Weights of a small GPT-style language model, trained from scratch on English Wikipedia: rotary positions.
MLP neurons of a small language model. Each row is named by its layer, matrix (up: input weights; down: output weights) and neuron, and shows model dimensions 208-335. Each number is 500 + 50 x the weight over its row's rms, rounded and kept within 0 to 999. Numbers have three digits each.
After each neuron's rows, "fires in" lists the words (lower case) most often at its 100 highest values on Wikipedia text that the model never trained on. A number after a token or word is its count.

L7.up339:479489487432502456474493500481463605473512462513517465486571455510490487535450476475475520473480441528506424495425512559446452514540426533519548470419457517472497550453559527464542632456552525513488529509566494498528418548433461481526537519599555505608567490525612435502587550501515543570578422490472463538495466558430487460431572439477577520577512501476485410508470527592509461565499
L7.down339:409479560486605531428545553425510452502466493497347442509564474562473482540509406525523485549484509477549428512467468541543538539451502420440581494512479532538503573492506480367529487517469530575356520562473522510530523450420558534481523529420600563543499485469459505542553390568471468432453401509420478495517432483489474487475434466471502524482490509599386541536551547460573583553468
fires in: "in" 63, "on" 7, "over" 4

L8.up918:547384458558586429517455526492482594600566449564547495495531472512514521520434524426510462459526482548563414475429541513494478579489497474560480491488471542548490523456573447398503531457475453467492527511418508471548520522504481488571531603421507524485503500488523559489512493530428562438517483512495559525413449458534522455550507429502579509515567555440436446552445508458486427516407
L8.down918:449575496498458655538489466549425521585564489583574503416464434501440448514520477366527467493539534482578618501581472481460511525555524544478519430454513540428530492452457489509562541452434558498443507466519512532455629475567551471512559392483506504493517523483567573515484452558499512487530581472537420557578540514430383465572558570433433445491573463545558549534554405560492595467511
fires in: "in" 35, "on" 34, "the" 12, "to" 6, "from" 4

L5.up546:562539494505474467529392572436529460492541391500514403560569409551473492452524528514473558416462472526512536469554512498487434456583500518463440516510439550435459538478409537442480497470466553499448538435484424469495458516470496603497529548456639500575573527579534512502449476493546563482516532468477505498433531418464434474530567511561490578614528526529461498536468467517582488448465
L5.down546:519389489442590410518479533429420427522550489550436560460489500464447435479517430479443484445566527546486603488475505508504574440474523527493603434492483545458584469413484455453635578438499516485559530529486533528451566641446449499516529409460435605527490524490527400521521456551446541561509484531524488525587524545530546468494530443478485473552560535524512489546546411510412489565530
fires in: "to" 50, "from" 7, "through" 6, "entered" 4

L3.up871:486527534528432530561546564473548543482539496505429471511478460472500467445469429515582539472483537457511533485500438492649466610506499427556548547509538542413477477534529556409454532532596595466577453567479421489511416532480522437494573522597487507525516525552565475500500526436393572445529411486499500487514574520505454590531441517470602493476546377508485454537461413465542515553517
L3.down871:513500487435595495492494424431442514487487597509509495448470505549459531433581504456470462566605430568544504539478492394429532393474469516428504489493466546503572477473566470548542522565562557455473467583502571493462547533467484606452464549494446412521563498521452560555456607476537430450500490452451547514479537640577552535398477492545450545503481492523569531357539556481502563480407
fires in: "were" 17, "was" 13, "a" 10, "i" 9, "and" 6

L3.up1076:507525603495434542521565598526581563461481549393484511513470498518463452515428415565498448573509508540503521480536434515541526535509570499450566464500500487467550564469529501460545523540427529524517467541574481419537520430484521388530468586464479540441384545464484426569522429449480569463478591516444491380516533562508517436522532492518532468430530394589443569500509346465488469501581
L3.down1076:567429448493492432483567423589530539503537483574439569500494425504500451481578504488513498529530531485556407579439505500515400528515439519570440518500567455450386562554581462441510542444522484476479491482530497600434496584490508486500511477500539454456543517560535568569489562551452384514445516367574494543465519527473565519502560548513574561555530396494480353487456567499562481473507
fires in: "it" 61, "the" 9, "that" 8, "they" 7

L8.up309:460503453492524435493574496508480602518527499440552529540506399598401496486495517401503507517496421436550352576581436436507534518540483514496521472384577543501476537459529484419546442404517410515548456492453548520547498484482459464514447539561558559530404523480445485476475439429483537552499487481465478451499433485562528490512569535576531473543535461533514466461558458433475533478423
L8.down309:624509550482548521460514456497540549490481504573649469541524531482515568456470469525527508521557491576465509544428478569449492461515495497526466571454563567499507484534489488497522495455463520517523545490423537495421511470475481475571436466532498537542381550482466483492492534590555483488456507425438565454457555574519580557510485543517513453515505449460505567606509498518475474470505
fires in: "the" 44, "s" 9, "only" 7, "first" 6, "their" 5, "his" 5

L3.up1083:516517531492472511533413481490430532392466524497492485547489511545485506436517433486547422559489477494469391556493526558466393501576516513444502474482500550525456539432500539484504509489526525480373492448459442515569593533421428510531521495528596526560479517493412494494581487474485488475534495462588497480505557493570461469491533506457584474503480447520478577484397545529560497502459
L3.down1083:468524506467533507498431534532455512493589510599495562468433535549486456506528562524428493482531504528583643466566515506373516507449536474563463414472471484393550478514463486481557566502482480466497500513496511508523467506448618524491606493488543520534604587567556476574432510589572551603456469501492550429485595557505460532422564421546530498499505533534524536545501435481497602474439
fires in: "in" 40, "of" 31

L5.up837:541547425514432506478524584626481462532514528525464442505534463515531424562490489538460479503540514524525505512524522512505558464520387504534427462535441460451501476592452481493510536495565488539547462461479458455598568514549546514570519590483505587506422529532502515453502547505420498519548480533476545537493497453493430555424528584474552459447591357440441328452457599465533489551519
L5.down837:523455470465476540498433504478465425607593495522404568493494518499423520505471496460604460494446379457577510577515525429404586496497592478407537490539542480482532434466490561441424469524454495450427418537569517503421483496508434588536520413544559394517543458584559528607591467406492471415545544485613569427510568592536595522528525456545470459503510501469442501503471386461458483533503
fires in: "the" 37, "i" 7, "s" 7, "a" 4

L5.up1303:548452487537458449507482470501583543509463533472514555475505491509475467513486452561490531532521461450430480520421520439661427476517483528502524530526500533444482458432488420551491616593467544460425539508449446444443528396513470494503545451575505343602420520517533467536496561553508510546510442533536545502535513574456480501546434525475478520532589480518472498518561479487498479601512
L5.down1303:440577473533518533423523485459486483445505618595541419455504406456607505512460506570582424456517560488479441527577595567445564491434525522515481534457551473493492513506476504565449473518581468492566551575554482461485496478455608575520491502464483534477510565453471552574523501526509499460494499458462508600515458449523528438459533507502407537510536531431479571453464584565491493483411
fires in: "with" 51, "and" 35

L7.up1140:521500400485490541441501575534576549587538549461507465545520416496495417512396492517552494509484511450538524434502453485480486572487533436599526499479410504499537575434509533455474583558501566523444545482550445560497481522503491405604464544534474444549498443488402504572536571428399493453435520501496513524494533499413457530414468521556516518517585454469440491496543368495465535580536
L7.down1140:528540477499407473491533462545604486491531504516505544480378630489463581573426422480587585568551428478449525477596489494494464506394598512527449549444574466431425454566475445427483469493476528459429492504470424537531530517536535592474500485455469488510500511567578505488459515528475463446472541491556458411475531445499480558475608484575407519500579431610490466428565550541389503409433
fires in: "it" 27, "that" 13, "he" 12, "she" 8, "we" 6, "you" 6

L3.up81:473433530428391401639469522475569626532605477434468442453555492518486440494496449567475443444487473453506587495490532397593494604559455549507533397460439505432485517431494421448397519442567564542473521475529523437451436508395525450533540465529558439568503569492497520532541511522519576516567454568580497529507582567486403584558504491490484525502508494513501460537494426463441431642463
L3.down81:507593504521534472452472542520496494387615590507523453531522515547477492414506484503486540463400462399526462493498607488540484427465483544591563519550509525498436546524524519597554526523425499438469482454473439497448446418534537594446529574490468408462517478570531404506422587577462528477560490466463553516570549477450481570531537498459461464543481553428614489508487459539483493445424
fires in: "with" 44, "as" 20, "since" 5, "at" 4

L7.up1276:558445527576483491514456492464492490571552478559528478534485560505427543551505479509478481468487471418475328523440499473505497513470535469524524500495492455477493519422490479483536520501606432503496453581450486502478392447470551557476497520445562462612544479381426456430521471522480527453476553539487580531489549443498483491425452522488489496589522541536515414397509560519514529515464
L7.down1276:510378549483472523492483431495479548521457493527518387456481531484526530509478492571443468484447520584482455483471476428490532493485442527454506561585479460476506506438491467547543507536494521441467451484462562511548451553434518521463509542510515503539526543412561535438488569477546492502557512427426648573481524519487475563573521557475555404530451515450456502456483530506479382425569
fires in: "at" 39, "on" 20, "in" 13, "the" 9, "for" 6, "during" 4

L3.up684:481525492461388498563485572432575528503513547490489485582476498505412452447418437558533441510502531474577432439518453542549454621580536539529486521442443393401435519437529560480467478431497447518544490525444520481503533488433539426569497484521478566532532523462526605546531447461500495526522425509601535554594478429583485562468543485502557513529528437548432524492504389417544568514509
L3.down684:543435525519553476501476413511475430486517485475597444433414469499528441574548573429475559507500522545518431535541448538449476416413415516470497610550548611564540514473585420487453549476494520526463507510522476501431390474584468569467505566543539432490555497523496445502481563501411459431446546499479501475497657540452579481557503485455499506508490496468562464480562515566469503462533
fires in: "it" 64, "this" 15, "that" 5

L8.up481:531479567370405548571464420580430506412428459499525507495503487499404452501401538447588555516482511523571435507526455543558499545544486562531510444412524542506496533471488504502559536431524565531474531522487494443489505588465468504487421484651547492612372499467390561459482589504450595440466456439529502508505524533466470526642484460515429455522465486502591490464460389465507456567579
L8.down481:438489499406387444477473534520499498369536429541461501515524496382539585512447444487522467429535423540508449499429488477415496484388504440468517433425392531398487489575501566467465567547467428518452518373502439509587430590488528591537460555391534484484432547494594465506507482539540458430585512493586511390496591450482458470486480426508477452518529526435610532418524551440550556590471
fires in: "his" 23, "s" 19, "the" 16, "their" 15, "its" 14, "and" 4

L3.up609:542486461504468527423451496489602513468581571431501470475515519549517466411449427555571509435529525524470445514471537444585464512508433487468609403585477514466566501541486496433485542513491585427390533552497538492529485490464478490537573489484574453528419465521541488494596524427526559511667406518536495541490544529503519575607453544549502609540581404588479453397398427404482556461429
L3.down609:556486465445566482575543592456461501501422511522597525581488476470518559560421444459543460482526478470572528471539524541436494485436553484404482445462545448496425444466421550538510491519413442497466482505523482433513598578565502463477515508506462486456578529460513561438499536515514545569368561470480438431479388491498453546495602491451535513400477551418581492458548609461523441577576
fires in: "with" 44, "as" 29, "who" 4

L5.up757:404454484472432460449515509434562500486579494468500402544442432491504542613423467563442452463523468515447548493470424467468428498553522477510478541509522494473480481518537451507529466460563470513533506485445438477445385517418355425593472478534563463523490585495585575443562529501455501482502459499497602510564450552425507558426433475454582469482589422479440543519512509419494467470578
L5.down757:553462482462498463621504472493507426442490486480508500542550558553496464406414485531472540499502543499500528553464442539482521534480439534394487586550503557483457556446522444499500427582488496435563509426385562476468513528531463472433511454483463508425512533579411479540436513459521471569444510448413498484499571416501510531483461526478435455527468531589497492596448395509527432507508
fires in: "and" 96

L8.up951:466545470471482482425452464415485565556596439473514567446498496567437501487440382558585552410541409447540475436520525551462433468464576449406436534442460485453479598387539485443426576495490453550463535486476480459508505508538525537485493509430453423473427509497520591495467478522490591429531523530518536436534524509509467451504458514574531468505555498575532560553512543543352496466467
L8.down951:519546597558533452480479525459533458505424542563504491515449564451560531642413569530513548562501550486479532446524604449565543575599475545499465537492495524439501487542498484562463449545554535515538490593517406505465444470502451479491539517529588490509462554441576493483522509434487452412472492510497424440516476423563436509393561438457482574486548557459552496447520524466537502538518
fires in: "it" 65

L7.up1240:581543519600617511433562528507600536564435468485524512527520454549523554490449464509528433421507545419548456490465529323464553552450382454542446543472588475514461527465457492507373517478571518498514591443309501453499498531516564419583559480482474472518453407492450513494451528483463491451459506561529454484623438420507496484504447522544521500462566440378475434452542580470543552556457
L7.down1240:435539502365429443525580458532378561543517512567560480536491553500490487531428443385589451523518499475571476493453499571488502446599492542460442490515536549500566527522520464522597525512431545484488505474490553478464478539506532549399425466542568617501534532425470467609454457490495513436522492449505568538458600607431469468435563479433593558499478579517485567525415525412490409587555
fires in: "his" 24, "of" 17, "s" 12, "the" 7, "her" 5, "where" 5

L7.up10:508408555515459551598435523565514457614426528492533526517464515497385547509487486459561507544501495490588539579584438479539556529496522488468508550532504454490516521467409527422445555503515482461545557439376539375539527464565536485492504474512515569548445385552403624554464468466458539530499501496570507498584512501414505522540461443519468508447508462549486459460499484447533517391474
L7.down10:456578553372431492507547541422521486332514404465529394480482579476612481550460467533462435489476526540488451508446540443585486558517526457488515473452468410580483562463511504503459435497517463467502483571458462564450484537426371534518514550443525449500454558542553445460532514451628466543514496489390430535435485471494450426543466532480400470475488505595572515425445521532494522487492
fires in: "as" 33, "the" 26, "s" 4

L8.up371:484379546488444555503498432488494484497401458447503451451526430520421497573613485476521499397463572535510502545445504582520543517528465454431495526427574509467456527412445554642438579594415502478497509468474561452529386483547460339550526480544490450559539467412488455489495464384480520477484476474532590508464549503465490495442401479440579561540484394537446508524480502502488472509490
L8.down371:492444476504465476541458575552503508482466472459458562467488500476495609443513517482524574500493454379451596507503456361492519424453553436500500472588546506524565493618508488537465513481506493463513575610512457467507592463508551560488473457464555562480439541509462512367457599569568479519546462476488492515492521491498591458604558530560554501407417581517574505474459439484536508465548
fires in: "the" 28, "his" 22, "s" 12, "her" 7, "a" 5

L5.up320:516504406519547476441531494480554563516483503502495506472466529552528501505549444511523524488484448506505492437511527539469424479461562400479528447490373637503507569509456544474400524572481501451580529512552446495417450426501453463529443567503494416465530575432567540497515501448492508440597445446476479440437556475529507475450456469528538489543507543570426426397472533480493502522415
L5.down320:534450596534508509556434509558409466519480536562496430490507457462532593448543489529523485532554481584529541466575507482558489555486436619520463582565525466419486579600570395519545459538413539464467468507568497461504532585473532519433509446535523566501537494497474478463528508502492550525494488546436506438532474538481477556469491555569588488434454614521435546516532584485489417489589
fires in: "he" 58, "they" 13, "it" 13, "she" 9

L5.up377:570497443539482548495485525414507529618429474571504502515504532479534445530482424440502472538530441441419517589503513496512468475454554523483479524508497411424451528465541493472549517406405410543498559533459484466471498481519457496485451501456505448509487488459525489564482569468554581464530528479510463396574570494454553483563494470547543529466558498533559498557490477430489471538442
L5.down377:486503479563531491444577416510497496605564448539637474509345552445493489568512477480576513560506457507462550412497518575467505456496574541494542473479482593463516461497498523549522484564514566495500487507511401438496490517539493472510464583504398513469546587491480537519523464494502442550470422572501540498451457528487541508536545482525506495476504477513456387508436435548507566458394
fires in: "which" 45, "that" 32, "it" 19

L3.up247:467435581468532507566468484507505570526563636516485364494484579513450483477565464479562415493544481454617485536470453498506499540552549475452456584480519467451585497467565476482525582489547525540477516518522511485513402460454578596530496568471496527526490534478456438468571518457443543515558535535523521538490534465432461585477528525476507511522423645434511494477409413546465479506549
L3.down247:606427470523495491551672443517498522485558443524500514507528498504470568442556474538417482466503465459467556476500514474551527598430507475571433539602450475464484543546509491460621414583594458473415554510442472547541581402369468509470433506538505634502557501431571470447505534483490535419447458458487501583502494464482538452564467555491560506511549452523425499461564520528578410454491
fires in: "at" 50, "on" 10, "in" 5

L3.up722:535578490545484555490469450558461484404491538462524526504458522583539496529469444497514467522496520420519441444557490528533469480463467516555493512463439442431465482518514536416520456565535452538586563564440445490475457526563479562477515610506545402496520629515502523472493433508547438520703433555582588468595546532552539461480486445483460467522542452478404552439512419499580558505450
L3.down722:469438471494587505454505467450481520620514503536496501408480528455509595519571431486401534521573508503538493487521447486403448557578488447547489480560500513556517565438511434518414532486414464512417547430488567496584516531453449546492477441490442522494429525470526449486481505513434495485442513421463424507498424536516440421485513458485626479624604469572552522554562518505457444534452
fires in: "after" 35, "before" 9, "that" 6, "which" 6

L7.up1343:449564455472465482540444499544455516502511626452436518502600464522434454412517499566559472526470484484526556534595528501498394581533499480530421552476466459506446543472571462525470494463539479597400469449550429439406588455464499492550567499532487476439511498432375471510450452452484507523572496577529493513594512546492490552491555520518602453475455455624472437490550554584505504475526
L7.down1343:467563554550490494542509418559444517464595559492562479564433514470598545425449565559483560542468583514575438459507497489487466491574437446450532512490544493474527548528540563641525599499555524428583498547521473477411556488469611513566593535620476568447544521451463589474443509512504582477473506471461515622441464569350460430470552546538552514477535464489488497440545525522398542497556
fires in: "most" 22, "more" 8, "and" 7, "very" 6, "as" 5, "highly" 5

L7.up454:454453501438386477559497557587477466547465564481502462543554397608394447559551525501582559472554441394559484527543470414552509463482385451419498463484457489436417515561430511413409591555426475517510419477531476409486576473442513485503520562540511508459471501588462550550506556432416490471502400426495535456526450522466491518519603497446623573380617485507501414509466512439517454567527
L7.down454:419467423476568445493551415472450487520499551509456551495574469437504497485509510526542530421433538469386453526494400486465496458553470423489564413506636476531476501477596522505470429604486596371514472552540526563515481538450513570461530433458602545435498570494577554550452532487494397558461417529490448511526522599512550558474538532475460510599596461448516498492521471424487437478495
fires in: "the" 65, "s" 9, "t" 5

L3.up903:454493519486463483622482518511610580558532523429466430437568443509448439440483390532472430543509478468505518460532377387599465572513555618485553461489519498437575508494531419447490547500462531461500545551526460454611442467467489437506524475477557457517465544520557529483558646564488617443525504457508564541574432571425481438599559502506501506483479401556471560531418443419522496506468
L3.down903:454558525491420555504569483437462522576524534525447520513407474466465482516508513503524496550489509459512528475458540520429422442447569483472498518527570575544436527510457549518581612556561503539595536464452500516491540481504520566460498497551502498424642515466453552491358494529647491468501589508505514525427505366589488425447459498582486464528508533500479549490463481443556508480514
fires in: "with" 27, "up" 24, "down" 10, "0" 6

L7.up363:514504499509426471573493499524553510481586527528474429464595581493511491505468432513522469367432463455462506512536473497448455608476474514574493424461467554370493508472548444457433530555519530567515487565467454466502543528487507565478513520546545440532505531488543366479514592476469569515567455474525510548475548483489515637564478468556569475520510567540534450516477506451520433593542
L7.down363:532520550466482493457461425445442439438498519508592423530501498527552452527534542520464490568453505534504443518466584569557536525440504433506599551480562565555488585450451536613519476483423505477526519536522567572548453598559470461440463471484484500634531502429520474492550584482524588442600565588480478454528587479482443459450473485435488577549481426459535535401511543565436405456527
fires in: "at" 57, "on" 6

L5.up682:543488495423497514539392546478599484511520583473485518510416392506451624446465483581469504546552475458551517430469436352484484529477481522566491502551534541491520498568502421418478493499500544447503514461465425506455519375512437499566457471499514420523573424436505566416527486411539557491580502482436476475581487588433506632479406450518534536486479504421494429515478410430551496514548
L5.down682:550595472562454484524576499595487502478403570471567496539558493494527537407521432571473519485536443388535501439536529537462531552461457491388488551440549519489531555500522515548510553546463549513554471496554535462535512438507586430489543470561390477447471515512497556561450465416431532516411485380502503617456453436468520513423539478563485433522523491528444426605462557457491477542504
fires in: "and" 88, "or" 11

L3.up455:492441452402469488525405474552540501479507565440509509490477518464492455467512469473501476450513561469456505475482580432531486582466416536487517393527519532430481508546532476524491510480417508395383529506535497469441514439467424451439526527543492448463418544507587447451544583547436508476570480534530558492510483577374478564601475519492504588499591517498502337493489532487521456530436
L3.down455:515543478547559428503533477485542523568490533570584540533527475558538515478416496544474445435467451472463469528515630457514593573475576577409446611503492415548413582471492559619494530518446564452469462546482590455508450526554538562575545470544550392504583496441442439565500538495443491537433459445520490527472432497530552494399476547431478478531507520509597598513542511428502497514544
fires in: "with" 94

L7.up833:506533548444435426600484541527561434474568512485530505468532494504555536449433492532543416480499460501601430573457508500518510555628447526455489484485507404516431631506441550548551499538505533502561526493438478493601496474496513545534536517564550447516501490503461484504561471480515563481503520403593557493433563509517490423462495493520543630514545406427509428505500409415484505528469
L7.down833:433406447532437511460448504477494485533484496448501435475538517499546628458581512440511566585553538433530505514473487531523498460524550392440594464529459579540527567484500476486499465518466496483407470419449527518484479564430470535471541462388389392371448441495487492524447473524547490496547433484417509586483510483552506483540508483413520505473521593557444506435456509497510572476557
fires in: "is" 43, "was" 23, "the" 9, "a" 4

L3.up912:478492480452461515541484530463633434525539519493484511470480570513437469540516515480576494471489396460458425557502397430525449525534387532630553490492443506468493358488588472471439490599535446511546436547473470450594453493469495463517516486518515472584433552519501563577553502518511509472467480536445557493528406547510540435543547628464493446541522442484486502384529493484518459490533
L3.down912:539532515434597451461522441531414559425535377486550511498516480571494526551414461479401482535591466384546464493491491510494405553492493446446482484476545561577488578540560509551482558419549542515530604493492585467478434404399484498436489501454523546546443437497514480465502466526478414504572549479534519481504587432578496508463520547442508485522626452548439479513436475541407529493485
fires in: "that" 20, "top" 13, "which" 10, "axle" 6, "only" 4, "first" 4

L7.up874:510527453434467502505467469515498510527639456461476463468559428484493406500522412609549467466500470564415494457564466479463399505581461392580522484451386530419537525456488477466466473471590501394475451534529505548421460528413474433490545452541517490524464593475504362525601521478452532460528542536471506504457611546469494496549496477530472545569488455481476400510486474550490489490512
L7.down874:421460524428566482476473504493535582522492442498520486491492486453487603461591483462485429512516422458515571542562538558561567512561582464448566501552515468545641552420499541476656507439561469499577447424474595447601497482459490417486506494458440562513548433450603494507581406522510536412489464492464508499509609353516515560482582571566489499540455536473545506552521543485549560524558
fires in: "on" 21, "in" 20, "release" 9, "chart" 6, "premiered" 5, "released" 4

L8.up1078:487456541441479408439461493460532507411449572422522423550421454490451504458466518532586477476486482512550483512389548503498494507577461418441500487420447517508470546553465481520502520423501497456525450401521488395525363426490442496599458432445414490517410567520478573497571540484433495492547462434433445435461436565440531508549379529477558481580542466499472525455473516425507514530486
L8.down1078:504463496471486547563478480477472454517469428530569548477455500531463552605445538471483552496470502525553421506464422482484463535508554478468569490468546525523452448468445418417428455501455513472495614621523451596442544480402489441490480438544538479533577578553455550479534484513614389493540474482545532594504446497546569467465609543568569544519478514552516550527513523450459592485523
fires in: "s" 61, "the" 14, "his" 10, "and" 5

L5.up614:554516570535439474521431501425512515476592480521524471557563397443467495432524498575468457442426401485530463435567456435509442494521492613563398548528450574540493505489452472473517568551516541512557529486467506461479470497381434632600516523441580519393556583489384566469470553500476551506502499424492519522519494507428532480430628478536470460605495470547509465521489488579580451481497
L5.down614:373462538427520509445454487507455477498463521583560512457524512384517494468536495471539533480628474498516593481460542571420588458552497467513534396525476532433596458432427461443596561437437570447524530490454428537533446518480577571528579469520471553557567544530515480553542474504505586564474562550601479553421621463507476612589536431512521560543543513505469558535573442586475519510452
fires in: "of" 48, "to" 7, "through" 4

L7.up918:506574544522353479554424472521461473486447443423545519467497549507463532501410490442473461467499523518571419449551557505537429453569444523553435496425480575523527543432436497442566556555544474521541509493463416401406414481514462375536483515518527414535439539501568504472479500478437518485482510521486493544478496426513518529481404502544489541546540500512439408428554461489452544468506
L7.down918:546415460510489478481451552486537509440448504388570474476509382449500606392555471539480514481440452447508489468556415465475530405501435431454496518485529515516492494521451501534550561487441485517599558479468518500565466449457447472576552451548510538558468547488464458480451523370399566489451409468495547555518539456486544471546472660498539438562490436498549590496409553517468434527508
fires in: "in" 24, "at" 17, "by" 8, "of" 6, "during" 5

L8.up657:460498545501550426514479484484578543490556480465538495474516469508496529453445590568575504457486434516498472453409524334488450462577505428518505496466556546524519526489536597475560500492565489489574453440467490497442446497419473588512566588520477429549544610479561481531502540434563515465557534549525548463590508445503526497493391478486554518502554468400497444512570527515555455491404
L8.down657:536499477598636482503499595477485420444527496549554466512561429470505505401496514445434465477466586498493549537563462515602507497538465461466555447455538474492504480528492493452542475462564518413489403510454547556516583456546542534484489555464459554509529531428426596519459493536382531507461572381485485537478529513456592567531524525568541541474497535505459554528464498484529453495514
fires in: "the" 71, "and" 14, "an" 4

L7.up1331:560573549483526439470542564479509555535545524468503493498489397586431549424542477596548384460551417444576419454554515454467464615507490417433425570417505536439490544561478490489549515433468509472577574473479492530458400458479456511586536548518486528487548524415464493466483457509488513565584458461542489487567460471470530512409549466557476539446464491611502482487443501498507527563537
L7.down1331:422482431480406476501453498546518517472454482541655546570573548544504456504468425453594561513447526473402454514475531521573423453521494399484442561530501488495513519520500519474455532528488542470480501516531476536453477473589410509451533408420479494486458467514513436484485429532484485542506530495576494516484534534488574494545501415509465560452526481476437485443550494466524489531596
fires in: "the" 42, "and" 28, "a" 13

L8.up1115:492500437502472539524418513498519445549530525486579532557500472488529558510435531534533520472517525564472441488465546446457512458468490533552504561431444534480485420484485536469553495468460527506514500442435493535456434513451542502545583522509595469585480468415567467400476490542543479464527448454455487502574420409500530562463469470537561492654563476394506400450559555567513617552447
L8.down1115:451504547500483488496511536504544525417445470484724423522589471536447482507508401521409501584500453513543461487439469579590461496499536497406494499452546445526458500481508435590417530491517501516573514550471484506504540486475497499493520526517373555524541525528428479515499499445428538528436414510570502455419595546414485539514497496479536474540552522451498488482453511543519429530557
fires in: "a" 91, "the" 5

L7.up73:601441565523508458554478524495481505489525509507502481445555419566398545471464510464586469510544483432547454438498450465556569542539400428486437566522556534540488550456497479450452540466534577513598547534448489486421573509527543520589432526494475472499472436418457545516450515520501633457444546452562561548483477442501545367476449570542506562516457496550499459570493465437522581514498
L7.down73:428555464505479597545477490546600546492474498447456485526472541491542539523488469400542479480456507490455416515570525506453489488490514454521508458470444448432547428531492494498493475566540407532446499472562497516493456480421373519520494452412476485501505509561512482510511501505494374503622553571537444457553497530553446626481452427513494492533534461482431541421532549506534466547566
fires in: "the" 44, "000" 14, "his" 4

L3.up743:511516494507461458493419518534553465451462573529496531458479485523425492523521512640645454486482492551601398488439446427530520472535495487460551479532534507514523508534443520549505495563444603474502504554442439443543504388478569526554537523481532542498458587518487434555533466536541560506560498445499556511425493546445454518572455524518500507494552452528472518442433511455518542537436
L3.down743:466408480451561571548446538497502563481497500574520458467530527498555546434482458473515553507498535618565545470540387526467489464470549443520473495523515515453492482429378469519438598418574526488535545500430439393447588515430579395562532385567494503563493452401461570514496515440515500458538503504450463505514499533527577573463475482499581529492489401440529446536489462442474466491510
fires in: "she" 19, "with" 14, "after" 10, "when" 7, "then" 7

L3.up160:543400470386504488491404533532511493417617456505451509372425514518490512421590456501491525426481423449452510514398459400505436512467557440494498532579437546475463475427545443450414418499463553501453491460524499462496482409484421478477441553410508528495452532498579588394505527517543518490581433451494531535675506508412508508481538470592478552503456547462525475542437434538568454466467
L3.down160:573612544554401524417632526513555511580495577489532503499590470458559462577447562573487497480482485461480500446577563518503499519596511588534554451543557465503557561503484525522486537525398539495534449487470459475548553477483545537616587479544520408468479508531355479585576551401485509501479588567573478552476458541513561468437420492428503446458506497530426525467456512477553578482542
fires in: "and" 88, "member" 5

L5.up580:521477450460467550476581580494486445482493505473493421552591456487522538358568551487532554492501544489584573453523493440522523463500497530457496528525533553491535533535538578536527512529544547467490530559467490510521526538473517516496570495508493586438537549525489480567585479425500513396549485499493426508551526547576531557583423553540556459495510516461464512420473437552532606479453
L5.down580:450463572534411444481515566544502461536439502516529657521462457538544514587397441568466388542533512432496514502486491542526473429525587479612445440415447559520523515454482479432450503499419423493504561422568538642527460489491570482512497522435438546468545471448548498479465473595549515509512543507423484454514495514504458539422504450523453561547515513562466459600521492477455417470576
fires in: "her" 30, "him" 13, "out" 6, "learns" 4

L5.up239:528469483450473582498539563469493503374522489451488466417516407547487475494485489586598471422489492540567516460462574394441546507540536500471424512475479562468494561581528551505504605493504591521475571519482478551508496452481452467536559596490468575475525547521494517492457488470485552447492532450497432521486481476468460458456521520531492549585592481484487433570495454525549521535575
L5.down239:467566544463506428444539494460444505560413496550530516470516609483488579530494447488547439512529518528469601444631551561463465450538454498522527516456339495512564486459500490515529520538408474466473544513545510438462602562500543556507498509504561578505548459549494515547444460428448453508466452534463496519561558581370470493519493410466574528516557576504494533420632551616514507441486
fires in: "of" 25, "by" 14, "the" 8, "your" 7, "on" 7

L7.up450:542516533525532476512455520503499552549584556468516518518589488540521544409525388498545482539558419460458369411501492492520474482549437512490474526507551585483444506528502503472532490440491481452475511508441507503521508524479494501505489522560536535493508595423485503466565573535419484431508479602535452476439438563511492570448567510501537440469455453401527471502518497530548468502582
L7.down450:533513415542503533449494534540637542438455606552720433549586546504521487508489515480504528505434595532495549548458550459504513458482559528503508573487554408396536534534471519600470550503567478551497424460532484487472490570477500517480452497500475545504537438563564526495541465450476520534512510441456532564570609490430556495390534462527482496576507490571531473492511516449466493515563
fires in: "the" 40, "a" 19, "and" 8, "his" 6, "an" 5